{"num_attention_heads": 6, "attn_scale": 0.177, "init_std_qkv": 0.0346}
MLP neurons of a small language model. Each row is named by its layer, matrix (up: input weights) and neuron, and shows model dimensions 0-127. Each number is 200 + 40 x the weight over its row's rms, rounded and kept within 0 to 999.
After each neuron's rows, "fires in" lists the words (lower case) most often at its 100 highest values on Wikipedia text that the model never trained on.

L11.up249,233,138,198,287,183,175,219,189,210,205,181,215,210,140,156,126,223,310,226,154,201,207,225,165,153,171,330,270,151,234,188,171,217,252,200,219,189,253,214,266,128,212,210,244,188,195,257,185,201,166,217,249,206,152,231,243,111,201,151,129,201,149,194,157,211,226,223,270,189,204,150,204,296,220,182,281,186,235,236,217,169,213,210,198,188,205,188,225,213,206,187,200,232,181,228,154,199,182,187,232,181,219,261,148,204,183,294,215,262,176,183,251,119,213,245,262,264,272,181,266,184,155,292,213,171,121,183,257
fires in: "a", "the", "la"

L13.up389,175,258,202,210,269,229,115,233,170,202,181,115,244,223,187,130,209,224,169,230,146,196,233,223,277,166,238,225,236,208,200,136,180,245,196,201,145,148,120,205,187,213,178,210,276,208,186,161,188,244,269,208,253,246,187,229,131,145,221,214,216,238,218,257,143,252,81,213,141,181,267,230,144,218,220,237,208,163,236,152,235,166,235,151,149,196,218,201,190,129,190,218,236,219,158,163,186,96,274,262,251,248,240,196,253,179,207,203,154,214,255,200,235,195,148,198,215,203,249,184,189,208,194,243,204,264,167,195
fires in: "his", "s", "her", "on", "of", "its"

L9.up576,210,235,257,247,219,118,219,229,232,197,235,280,235,281,142,172,221,312,213,141,184,245,246,253,266,169,230,314,203,142,166,198,171,196,201,248,198,247,177,219,176,214,217,221,235,156,238,166,124,190,221,241,232,256,247,137,217,215,185,194,179,192,118,200,137,231,254,263,221,191,194,196,182,238,238,232,261,184,229,182,189,249,203,170,156,164,158,148,249,184,136,249,159,262,243,181,175,207,151,190,212,184,139,172,188,223,160,123,207,214,169,193,154,173,205,231,182,119,233,116,205,219,204,203,196,220,240,204
fires in: "his", "sir", "man", "0", "her"

L7.up407,202,219,242,251,146,179,232,123,188,194,177,149,213,150,204,204,272,219,179,178,198,226,190,261,262,236,176,144,150,214,155,224,191,124,211,199,130,222,202,178,277,225,283,233,161,195,138,198,202,199,251,143,249,266,329,190,238,227,235,163,176,190,283,197,200,135,171,165,286,172,180,187,198,340,196,285,205,144,238,194,167,185,180,177,130,211,233,226,175,236,234,183,220,128,181,173,216,224,210,232,160,166,234,209,161,200,196,223,235,280,186,212,134,196,217,174,187,151,155,141,222,208,218,174,235,241,163,166
fires in: "such", "for", "to", "described", "used", "known"

L8.up473,208,196,262,187,238,211,166,135,216,225,232,244,230,242,170,244,180,228,254,140,151,183,167,189,292,225,134,198,245,216,187,175,216,184,196,155,186,257,209,236,241,126,214,258,260,276,196,207,187,195,209,227,218,164,174,251,148,153,166,171,186,185,219,175,161,264,184,201,229,273,187,158,208,187,268,221,140,224,245,229,168,178,114,250,203,225,216,248,255,215,268,166,155,165,227,244,101,260,201,165,161,158,218,202,259,180,260,222,208,175,209,240,195,205,157,221,205,191,166,278,237,209,228,168,181,211,238,111
fires in: "first"

L13.up716,200,252,313,208,172,138,198,147,169,191,239,202,216,156,278,160,278,160,238,211,239,202,149,148,248,228,190,234,200,165,242,199,197,184,176,225,111,210,169,207,234,167,202,107,201,252,242,173,223,195,200,217,285,177,223,197,230,169,143,174,180,203,177,267,201,170,185,193,233,212,188,168,251,216,165,245,191,195,161,128,197,234,185,207,156,214,189,220,219,118,178,220,258,221,113,263,226,151,204,174,171,184,219,244,181,206,198,237,196,132,282,210,130,215,155,153,196,192,182,123,166,227,267,170,187,189,201,170
fires in: "2009", "2010", "2007", "2000", "2001", "2006"

L12.up473,191,219,207,129,132,240,135,209,193,177,191,165,266,185,171,256,243,204,160,255,274,218,239,145,273,230,216,242,207,151,151,88,247,253,178,181,168,191,212,186,200,169,274,226,281,166,254,155,146,195,192,172,230,229,177,245,198,239,190,220,265,193,153,248,133,216,175,225,249,268,225,186,143,165,214,184,238,161,217,176,190,173,205,275,214,249,253,254,193,189,187,183,181,221,191,170,178,249,123,198,201,144,201,240,139,178,170,248,212,211,248,168,208,137,162,224,270,182,198,241,217,230,183,231,202,192,220,166
fires in: "for"

L2.up376,250,193,251,177,201,183,211,169,123,169,258,228,210,178,223,249,166,132,188,179,158,169,113,181,176,199,222,233,154,144,209,164,205,253,203,318,194,228,224,175,183,239,117,189,198,270,123,197,151,231,235,233,161,308,240,191,225,210,155,196,256,176,152,155,209,235,237,223,218,162,228,122,216,158,190,210,178,156,191,206,226,176,204,207,173,199,247,232,199,216,187,206,281,188,261,284,231,197,192,227,215,222,211,220,158,192,150,220,108,222,220,206,190,152,192,174,189,269,174,226,240,108,238,167,148,222,183,205
fires in: "have", "has", "were", "having"

L8.up130,247,154,210,205,169,197,151,232,250,261,198,90,341,211,185,188,200,180,234,184,160,239,185,281,193,218,118,185,190,148,214,203,245,231,182,195,201,163,213,169,196,217,210,280,217,175,205,269,204,168,258,228,182,229,203,252,184,299,257,194,191,162,168,211,228,150,162,127,206,186,266,210,214,251,133,270,220,186,228,179,179,176,154,236,180,184,189,171,248,217,222,223,215,222,195,221,103,171,268,220,203,141,200,230,102,253,191,218,204,240,180,196,113,184,194,240,125,167,188,214,205,173,153,272,193,252,121,180
fires in: "to", "on", "about", "and", "for"

L2.up164,239,153,213,189,263,197,228,163,212,185,187,264,270,145,206,197,142,209,150,179,250,146,187,215,172,159,156,144,210,141,214,203,210,128,212,201,204,321,215,202,216,239,199,227,244,120,163,200,179,288,196,157,162,240,157,248,209,186,263,205,227,154,222,199,197,196,166,189,225,221,234,206,224,191,201,256,204,214,247,212,165,289,226,208,184,223,112,234,198,220,224,195,217,182,124,193,201,182,99,246,227,222,209,218,240,216,178,107,263,218,256,160,219,170,248,141,182,202,189,185,211,186,190,276,158,155,237,256
fires in: "0"

L8.up660,138,232,213,190,131,209,271,228,192,175,189,207,245,198,221,307,200,234,136,214,231,235,249,232,180,191,202,201,229,199,170,168,235,130,159,246,194,207,211,180,193,168,196,215,156,226,171,210,178,188,190,162,207,207,208,225,247,311,207,184,209,184,200,239,286,223,156,217,154,149,224,149,181,221,148,192,239,162,195,195,251,247,257,243,229,234,238,224,214,95,179,119,217,211,211,187,149,190,243,260,210,276,168,139,249,236,209,161,190,204,182,221,150,193,191,247,205,165,235,193,212,260,222,124,160,263,177,150
fires in: "to", "as", "of", "into", "considered", "for"

L9.up163,255,225,261,154,155,241,159,217,233,173,170,155,253,205,209,198,231,152,208,172,188,162,203,151,138,193,251,171,143,179,190,215,224,225,193,157,221,192,180,231,134,162,200,156,206,211,251,221,206,185,112,135,177,175,188,142,195,242,188,199,241,275,221,172,151,182,236,218,127,223,213,254,253,168,181,269,186,156,180,212,205,185,174,231,158,237,251,206,152,156,191,232,202,248,212,304,204,131,167,236,247,184,241,256,155,171,140,202,210,197,159,168,205,227,207,215,268,199,206,259,164,267,192,235,143,195,129,209
fires in: "a"

L7.up323,247,235,240,144,235,106,213,217,152,203,197,190,164,178,300,205,246,228,268,213,128,202,184,182,230,130,179,160,106,136,184,132,184,258,265,185,206,188,233,157,158,143,241,297,265,232,208,194,188,207,189,173,198,167,234,206,216,158,122,240,243,190,188,233,219,229,150,236,190,218,233,180,143,224,207,232,227,213,143,196,214,241,169,205,198,198,273,219,238,245,236,168,226,188,156,167,152,146,218,236,227,164,239,223,284,231,218,131,227,181,164,224,186,211,110,193,159,196,164,222,237,206,274,185,219,196,183,164
fires in: "of", "wimbledon", "worship"

L2.up396,213,186,208,113,218,184,134,272,203,198,157,240,168,143,205,229,248,140,193,195,158,218,223,166,179,175,224,197,217,238,261,306,268,231,175,206,157,196,244,204,162,280,250,207,233,226,145,188,196,187,188,209,209,223,245,180,113,249,143,238,153,191,195,231,189,193,239,133,231,286,204,203,250,131,163,233,224,219,337,215,241,145,219,138,247,243,187,196,249,166,188,153,220,174,224,242,178,171,202,196,189,148,161,117,218,212,197,189,241,170,194,191,216,152,246,227,288,155,209,190,232,209,188,121,212,193,157,204
fires in: "john", "new", "van", "johnston"

L9.up448,145,235,169,275,291,240,144,189,177,203,208,164,206,209,258,233,186,333,226,248,181,104,206,286,219,236,149,201,181,201,157,196,213,192,242,197,215,148,175,214,242,121,281,268,222,147,218,214,217,156,246,300,160,207,251,207,202,162,131,173,253,223,164,145,159,202,199,165,185,165,187,212,207,285,264,257,216,203,172,242,168,342,184,246,199,157,216,191,249,188,194,212,248,210,284,175,219,202,213,193,157,218,208,165,239,200,203,230,178,167,217,224,142,214,192,170,158,179,171,168,186,158,198,158,211,153,158,226
fires in: "his", "s", "a", "her", "1"

L11.up40,243,255,179,128,217,239,177,165,197,168,175,210,237,200,233,227,217,168,177,209,160,167,239,274,233,145,178,273,206,254,179,155,236,261,155,229,189,191,112,262,223,164,172,236,112,155,279,176,95,158,173,184,203,192,196,177,250,189,227,224,230,221,174,248,261,150,167,218,149,192,167,237,203,201,211,179,239,200,229,210,244,266,195,198,238,196,167,225,183,197,209,224,181,142,228,214,201,192,179,229,200,169,175,190,225,221,209,235,201,241,202,249,212,201,196,249,242,249,265,123,129,141,188,231,158,233,98,249
fires in: "june", "may", "november", "december", "april", "july"

L9.up668,134,245,159,232,131,208,221,271,259,219,118,159,214,210,220,179,153,185,159,131,188,269,241,236,181,150,207,219,302,193,285,175,229,164,164,191,178,223,188,153,212,178,215,241,172,241,223,194,158,175,227,115,181,211,242,201,215,223,228,160,221,217,190,214,157,144,281,238,217,233,197,250,289,129,136,230,237,192,188,254,226,186,216,243,194,201,213,213,224,182,247,257,176,210,222,251,240,195,176,201,200,193,215,217,211,234,238,300,228,152,215,158,161,186,144,124,200,235,226,223,201,181,207,154,211,179,196,181
fires in: "not", "to", "than"

L2.up506,196,248,211,259,220,197,228,202,269,218,239,218,242,212,200,221,246,217,148,220,155,201,190,248,167,194,216,210,180,234,147,195,176,176,190,231,111,192,119,199,165,117,198,216,121,267,246,195,151,172,246,218,258,189,203,224,277,177,215,202,231,153,167,146,250,176,190,250,187,247,241,220,189,156,154,207,236,236,251,180,223,178,256,163,231,263,162,235,168,268,244,236,286,176,168,174,155,170,168,213,248,262,183,208,210,193,260,203,225,168,237,236,187,104,192,178,177,149,297,190,196,161,170,146,188,201,173,299
fires in: "december", "may", "january", "february", "november"

L7.up376,183,148,132,190,159,122,236,229,141,240,142,146,139,152,257,222,235,247,173,159,242,139,225,144,229,189,189,223,260,230,202,223,231,210,183,249,196,194,327,118,211,161,202,182,206,115,192,214,195,180,169,194,230,273,231,159,210,166,174,210,263,255,223,170,177,252,126,248,208,134,261,121,205,170,216,187,209,223,167,226,225,181,139,197,178,254,216,195,212,199,240,217,229,207,208,200,184,244,208,150,192,234,214,188,188,154,67,199,218,187,169,208,205,238,235,197,222,156,238,190,265,162,240,182,234,246,202,209
fires in: "of", "adventure"

L7.up724,218,231,151,148,240,177,174,175,271,161,159,83,181,191,185,178,273,237,154,210,174,210,166,179,196,189,181,221,188,209,206,200,219,157,204,195,266,176,267,183,155,224,274,173,226,132,199,166,222,198,211,254,215,239,311,178,168,192,165,113,143,227,169,168,206,193,211,203,198,206,199,147,217,153,262,235,207,219,184,152,126,175,189,157,184,166,256,224,220,192,262,193,183,174,266,297,171,183,171,186,214,259,123,277,318,205,262,207,248,239,174,226,211,199,201,160,169,185,135,229,277,176,244,186,143,248,190,202
fires in: "of", "3", "2"

L2.up407,165,233,324,228,230,196,222,215,290,276,194,149,179,236,135,236,189,255,216,215,228,191,236,243,170,160,140,202,264,208,123,189,100,164,168,258,181,267,181,231,173,227,226,233,185,139,198,180,196,196,282,181,195,246,188,230,147,237,130,203,133,210,144,199,206,331,227,239,146,216,191,255,145,206,227,129,174,232,169,188,123,130,231,218,210,139,168,122,203,221,157,171,237,276,171,154,216,221,202,186,238,166,263,184,177,201,178,268,212,152,190,186,151,139,153,139,213,250,177,201,219,238,193,249,195,213,205,242
fires in: "which"

L3.up128,236,114,212,211,161,102,196,233,231,227,189,137,296,217,193,158,251,181,206,163,281,189,237,233,113,195,214,228,196,188,207,186,188,170,135,140,223,251,266,168,136,152,239,191,241,198,201,234,234,204,175,172,180,198,203,193,252,166,256,211,181,195,220,172,196,235,212,207,170,215,200,263,151,130,154,152,174,231,158,243,188,239,220,189,308,138,171,165,221,211,251,173,228,177,209,162,299,174,238,172,188,181,225,222,229,195,214,198,252,170,230,248,232,167,211,90,172,202,223,175,208,219,143,262,267,145,208,179
fires in: "it", "she", "which", "its", "they"

L3.up558,206,108,290,203,250,280,178,195,192,229,198,218,207,257,230,211,207,209,233,188,232,287,217,159,254,170,209,240,163,190,184,270,255,104,199,165,194,175,213,200,178,187,129,182,167,250,271,209,156,132,254,157,245,84,246,204,244,253,148,238,158,189,241,194,219,211,202,151,164,205,165,239,260,226,204,179,230,204,151,263,146,179,219,213,223,253,170,258,169,182,221,195,212,205,206,100,128,143,256,196,173,236,203,189,232,226,137,200,185,235,239,143,212,160,237,142,226,239,227,161,118,183,221,197,215,227,192,219
fires in: "career", "history", "life", "born", "considered", "biography"

L3.up342,261,157,174,197,275,176,137,224,215,248,157,196,250,188,262,216,221,222,192,168,164,153,101,225,191,250,227,245,275,177,167,265,189,211,259,262,162,219,280,186,238,195,217,168,123,175,270,178,192,168,194,261,223,217,283,166,191,175,218,160,175,245,192,214,248,127,235,206,137,206,250,199,174,156,197,188,265,142,169,302,174,177,161,188,239,212,192,185,239,161,160,186,224,223,181,217,240,119,215,239,234,217,243,228,246,103,253,231,198,227,187,163,191,198,180,200,172,168,210,170,168,148,196,226,178,214,151,261
fires in: "all", "1st", "2nd"

L8.up486,138,237,272,259,192,195,204,160,252,224,206,193,226,125,189,228,133,169,200,170,166,184,173,183,137,240,210,187,260,220,114,246,225,204,165,287,143,270,207,192,97,259,164,156,198,169,239,181,215,153,203,234,169,191,181,191,202,160,185,192,211,222,186,240,254,335,188,244,173,282,252,202,216,197,186,227,241,175,185,141,281,215,135,190,175,221,227,183,176,157,150,204,191,230,223,167,203,174,238,171,189,211,105,139,168,162,181,154,175,154,252,180,286,236,225,209,209,189,270,201,194,201,282,151,164,236,146,194
fires in: "a", "april", "time", "january", "years", "year"

L8.up714,238,264,205,158,194,171,149,210,200,183,299,224,232,232,198,168,144,86,217,205,218,183,239,218,183,139,201,195,157,211,186,184,246,188,215,248,221,178,203,236,190,157,226,177,170,148,237,162,196,156,194,205,275,200,107,212,195,183,241,191,228,231,218,126,219,222,235,166,215,199,202,215,284,221,227,219,267,208,223,231,226,237,163,169,159,193,221,243,252,195,219,127,117,261,189,222,241,219,202,261,250,251,188,253,193,262,231,204,177,227,189,203,90,167,167,214,228,262,187,194,168,208,112,198,209,169,291,247
fires in: "as", "similar"

L5.up109,185,234,175,274,231,194,250,178,192,159,165,151,212,216,236,230,238,267,286,224,98,207,203,212,202,201,168,188,189,179,204,218,233,194,285,208,185,262,190,242,170,221,159,196,210,175,147,175,181,204,151,195,233,212,213,188,192,192,185,157,247,236,219,158,188,215,244,260,160,149,147,209,198,183,221,207,243,190,258,192,136,314,201,259,195,238,289,194,207,218,168,248,271,232,224,198,180,269,201,254,162,159,247,192,213,205,225,204,161,228,178,233,175,77,105,95,230,173,169,207,234,185,289,258,198,171,199,188
fires in: "t", "had", "s", "its", "ve"

L12.up317,235,167,252,256,219,142,164,153,126,216,206,182,246,93,263,219,201,216,157,224,188,153,192,213,180,164,174,200,136,197,236,199,239,190,211,150,214,214,202,240,221,199,218,216,209,154,206,236,200,212,166,278,126,210,197,168,162,93,217,304,200,197,239,218,175,262,205,222,157,212,209,237,163,194,214,185,175,209,190,289,124,233,236,252,214,228,157,180,175,182,101,252,163,303,152,254,149,198,261,214,201,196,180,204,208,182,237,185,199,252,177,189,160,186,187,162,197,211,155,136,281,222,229,202,210,202,217,208
fires in: "s", "american", "british", "japanese"

L3.up608,295,200,252,306,237,162,234,196,164,123,198,245,145,167,201,185,262,146,203,211,197,174,147,167,177,218,157,192,213,151,204,254,258,159,203,118,180,178,149,218,185,173,139,223,193,167,203,179,211,250,131,147,223,204,212,164,214,176,233,235,196,209,187,181,231,204,139,308,299,195,279,96,206,188,145,215,203,185,170,257,205,256,212,126,203,215,123,204,201,265,233,217,188,230,209,208,225,235,250,230,206,259,227,142,225,222,219,168,196,185,203,192,162,185,265,179,232,202,198,189,256,199,191,200,214,134,180,260
fires in: "0"

L3.up516,134,213,220,271,207,138,286,185,229,202,184,143,224,194,242,195,275,192,195,250,214,251,200,180,244,211,254,267,156,187,162,236,218,127,141,177,201,173,135,165,209,141,224,158,177,142,188,228,211,244,203,167,103,210,150,259,222,217,208,257,260,156,160,218,272,201,173,224,259,224,211,216,188,137,155,219,211,186,61,218,208,223,215,214,242,172,159,162,204,177,146,123,166,252,227,184,222,148,183,221,175,168,247,169,225,242,235,203,256,231,174,271,222,196,257,233,197,224,228,179,130,178,196,274,293,197,185,193
fires in: "he", "she", "heat", "calheiros"

L5.up598,170,184,263,189,209,247,238,266,190,224,233,202,205,189,175,251,201,231,206,259,195,116,162,207,221,169,118,259,164,240,225,173,221,238,187,286,190,232,184,187,232,166,166,211,190,187,219,211,132,144,237,176,212,204,108,199,236,245,196,168,222,213,213,187,229,174,235,279,223,197,187,202,137,248,200,184,237,292,163,223,212,170,183,193,199,175,278,179,199,148,171,192,169,275,162,196,191,203,160,145,117,143,239,201,195,217,239,217,149,319,217,162,169,238,185,190,152,181,291,249,209,176,239,297,154,209,246,198
fires in: "during", "while", "for", "despite", "to"

L9.up110,189,186,159,174,161,174,125,195,175,188,180,102,196,224,257,134,141,183,220,191,230,202,205,255,276,137,157,162,176,190,209,214,224,151,240,215,271,206,166,237,187,159,258,150,225,176,210,189,207,208,204,203,187,254,233,260,141,151,196,172,208,167,154,85,253,221,179,252,245,194,186,116,233,211,178,221,266,205,151,264,296,204,145,172,216,175,178,233,176,221,229,191,176,177,158,186,176,116,197,214,264,224,212,227,194,270,196,216,146,242,268,167,235,237,217,273,150,179,260,168,214,185,190,240,203,215,162,98
fires in: "was", "became", "wrote", "as"

L9.up694,202,197,223,275,96,235,145,223,180,207,160,240,193,135,175,146,212,269,218,158,238,215,226,159,219,194,148,199,201,170,113,206,221,162,222,171,134,249,243,212,243,171,257,220,159,202,213,206,253,201,196,232,189,209,226,223,216,224,248,167,183,237,132,219,301,254,236,247,200,206,199,163,235,205,212,255,184,162,223,220,241,240,295,203,208,163,214,196,183,234,249,187,212,137,257,164,140,203,164,164,158,232,109,258,164,196,200,232,246,224,214,224,175,212,228,189,248,209,163,271,190,229,239,162,202,176,155,199
fires in: "the", "to", "people", "act", "union"

L2.up400,208,257,236,179,178,192,206,288,215,94,223,254,242,259,205,170,155,204,183,187,172,221,225,183,264,189,204,284,172,168,219,132,220,185,207,207,251,176,208,177,245,196,251,200,199,215,284,199,179,201,180,166,169,244,202,219,189,305,245,219,171,241,231,241,155,185,194,192,168,140,179,167,186,111,210,221,260,250,292,175,149,216,218,206,169,255,169,221,134,215,201,157,191,170,131,170,113,190,227,135,231,209,250,247,184,165,122,188,267,238,213,287,188,212,272,166,232,196,235,73,176,233,236,141,245,191,219,258
fires in: "democratic", "blue", "jewish", "labour", "social", "bronze"

L3.up331,163,187,192,224,212,246,185,272,226,191,230,294,241,212,148,184,182,141,168,210,189,237,230,203,211,200,129,235,153,242,278,200,279,188,208,194,144,180,210,254,116,184,219,191,141,220,185,127,105,202,223,180,164,186,216,187,260,165,124,223,191,212,293,162,205,185,223,252,161,158,172,251,263,167,222,207,166,229,144,115,147,222,209,152,220,220,250,197,220,249,192,192,263,181,172,165,261,189,291,199,190,145,193,144,157,221,232,185,237,185,169,171,225,205,197,210,151,275,232,276,186,216,229,213,168,204,163,199
fires in: "february", "october", "april", "september", "january", "june"

L7.up209,161,202,223,160,246,141,208,253,231,207,152,200,232,190,263,190,244,257,211,279,225,159,179,219,233,223,229,221,188,199,225,138,111,264,173,280,159,177,193,218,153,145,165,293,119,204,235,199,162,227,258,134,229,160,201,158,241,206,148,225,164,251,115,238,195,215,169,249,180,189,208,209,228,215,216,161,185,177,242,154,215,122,197,207,169,209,287,168,271,181,259,184,242,243,201,160,138,250,258,179,232,173,280,143,177,90,249,176,207,208,184,210,221,248,227,192,255,219,256,155,259,195,145,151,211,258,175,199
fires in: "of"

L8.up444,192,223,105,166,271,196,216,142,159,243,206,207,202,143,239,228,199,210,206,194,163,188,211,274,265,217,192,186,185,257,117,75,234,159,195,240,189,200,266,211,231,243,232,170,202,193,231,199,173,250,197,239,208,108,238,128,192,243,179,144,260,188,208,241,224,192,179,180,223,96,222,235,279,166,236,264,290,220,159,162,200,196,222,126,187,185,209,245,153,148,167,202,251,221,154,184,138,275,208,248,227,243,255,265,150,189,180,157,139,247,213,186,190,190,243,209,286,213,212,235,218,213,206,179,232,225,220,234
fires in: "was", "is", "be", "been", "s"

L13.up634,119,182,175,178,141,205,205,267,230,201,174,196,146,195,204,190,161,203,253,214,179,212,204,242,240,185,200,175,246,155,230,256,178,212,117,221,194,184,233,244,167,187,223,182,239,191,176,212,219,182,175,250,258,177,220,128,150,177,178,191,342,215,183,216,172,171,188,249,198,205,210,198,141,172,207,183,164,191,228,274,180,174,223,160,177,177,217,169,177,243,187,172,247,99,189,193,245,119,169,228,205,202,215,166,208,194,241,256,241,149,199,145,191,183,147,237,175,177,194,236,174,267,125,267,146,226,149,219
fires in: "a"

L11.up97,182,197,146,250,286,232,184,256,220,214,134,226,158,178,233,224,179,191,171,167,205,223,175,203,153,146,150,182,224,232,165,225,205,252,181,150,131,227,169,171,155,167,145,145,265,206,114,224,231,223,165,157,233,205,183,219,213,201,173,204,203,247,145,243,199,210,219,213,198,293,217,157,108,206,186,144,220,111,228,123,196,213,201,201,249,215,143,169,241,148,191,134,240,119,259,251,183,124,237,196,200,250,285,201,180,246,212,246,121,180,205,223,246,207,177,255,249,266,281,208,212,196,206,246,212,164,180,187
fires in: "a", "is", "based", "agreement"

L7.up358,207,187,186,216,156,242,228,229,222,225,114,244,207,146,169,236,187,211,185,131,201,231,144,261,222,208,191,231,208,135,247,224,222,206,172,235,173,153,246,192,220,186,250,164,128,167,162,161,191,191,156,161,216,238,267,194,243,197,190,192,239,189,215,200,183,227,286,188,212,226,259,194,180,232,193,216,268,156,98,244,240,232,241,229,209,221,203,175,211,233,198,247,245,270,216,163,236,159,242,231,128,197,201,168,178,211,178,173,209,198,216,218,255,210,102,211,193,245,256,155,173,160,228,208,134,165,162,217
fires in: "a", "who", "one", "which", "to"

L3.up69,233,209,179,232,235,174,198,162,199,217,183,225,206,174,193,220,201,215,217,162,224,167,225,216,225,224,207,207,291,165,216,238,315,271,173,163,149,202,214,176,162,226,138,167,179,206,172,193,149,231,254,175,291,222,155,204,231,174,191,168,215,114,188,185,244,166,192,184,218,213,210,188,212,252,145,234,204,199,255,247,182,166,193,132,272,184,127,214,163,166,222,177,260,176,144,180,214,194,133,283,221,242,148,168,173,226,215,184,151,160,149,241,163,73,229,252,200,208,269,273,128,261,222,159,156,132,277,160
fires in: "june", "california", "november", "0", "september", "mexico"

L9.up317,151,220,157,226,231,137,178,222,286,199,111,209,174,149,219,150,220,208,231,237,125,205,229,267,156,196,171,172,211,124,140,178,200,223,226,235,217,236,219,180,142,221,259,202,283,180,260,165,167,224,184,241,256,166,175,191,148,199,176,197,236,229,232,233,214,295,209,204,192,138,171,204,165,261,176,243,197,198,188,263,167,264,207,242,222,185,181,163,218,205,194,189,256,127,290,189,174,162,200,223,217,174,144,197,189,251,128,233,200,167,185,239,273,190,203,207,165,204,165,217,155,164,192,240,182,301,247,195
fires in: "a", "an"

L9.up169,222,221,190,210,257,188,184,245,230,198,263,172,242,183,243,181,172,233,176,156,203,166,241,226,235,157,216,197,186,243,281,114,168,189,251,162,234,188,201,250,174,97,244,196,208,188,169,210,185,206,191,254,209,199,128,312,159,270,171,176,158,190,212,159,200,233,216,190,230,182,200,217,255,212,135,261,172,247,177,226,222,206,289,164,171,242,256,207,175,140,240,175,213,245,147,136,163,243,213,239,177,225,194,199,236,216,213,295,189,216,211,223,206,188,160,125,256,210,160,207,202,178,233,258,136,155,178,218
fires in: "in", "from", "of", "into", "is"

L9.up73,254,178,188,180,214,236,251,184,228,180,150,255,234,213,196,223,213,181,186,171,123,240,164,328,268,187,206,163,140,207,260,238,143,182,217,224,170,179,184,191,264,167,167,216,195,212,216,215,190,130,187,197,211,205,250,236,197,226,199,244,250,207,216,235,174,158,221,216,257,177,234,247,235,146,241,210,269,165,232,194,220,246,234,247,212,207,202,278,161,282,251,151,257,284,218,210,104,202,225,177,212,207,158,197,167,227,273,225,181,158,199,164,156,105,136,222,231,240,88,162,245,112,225,205,221,214,206,195
fires in: "and", "began", "of", "s", "before", "was"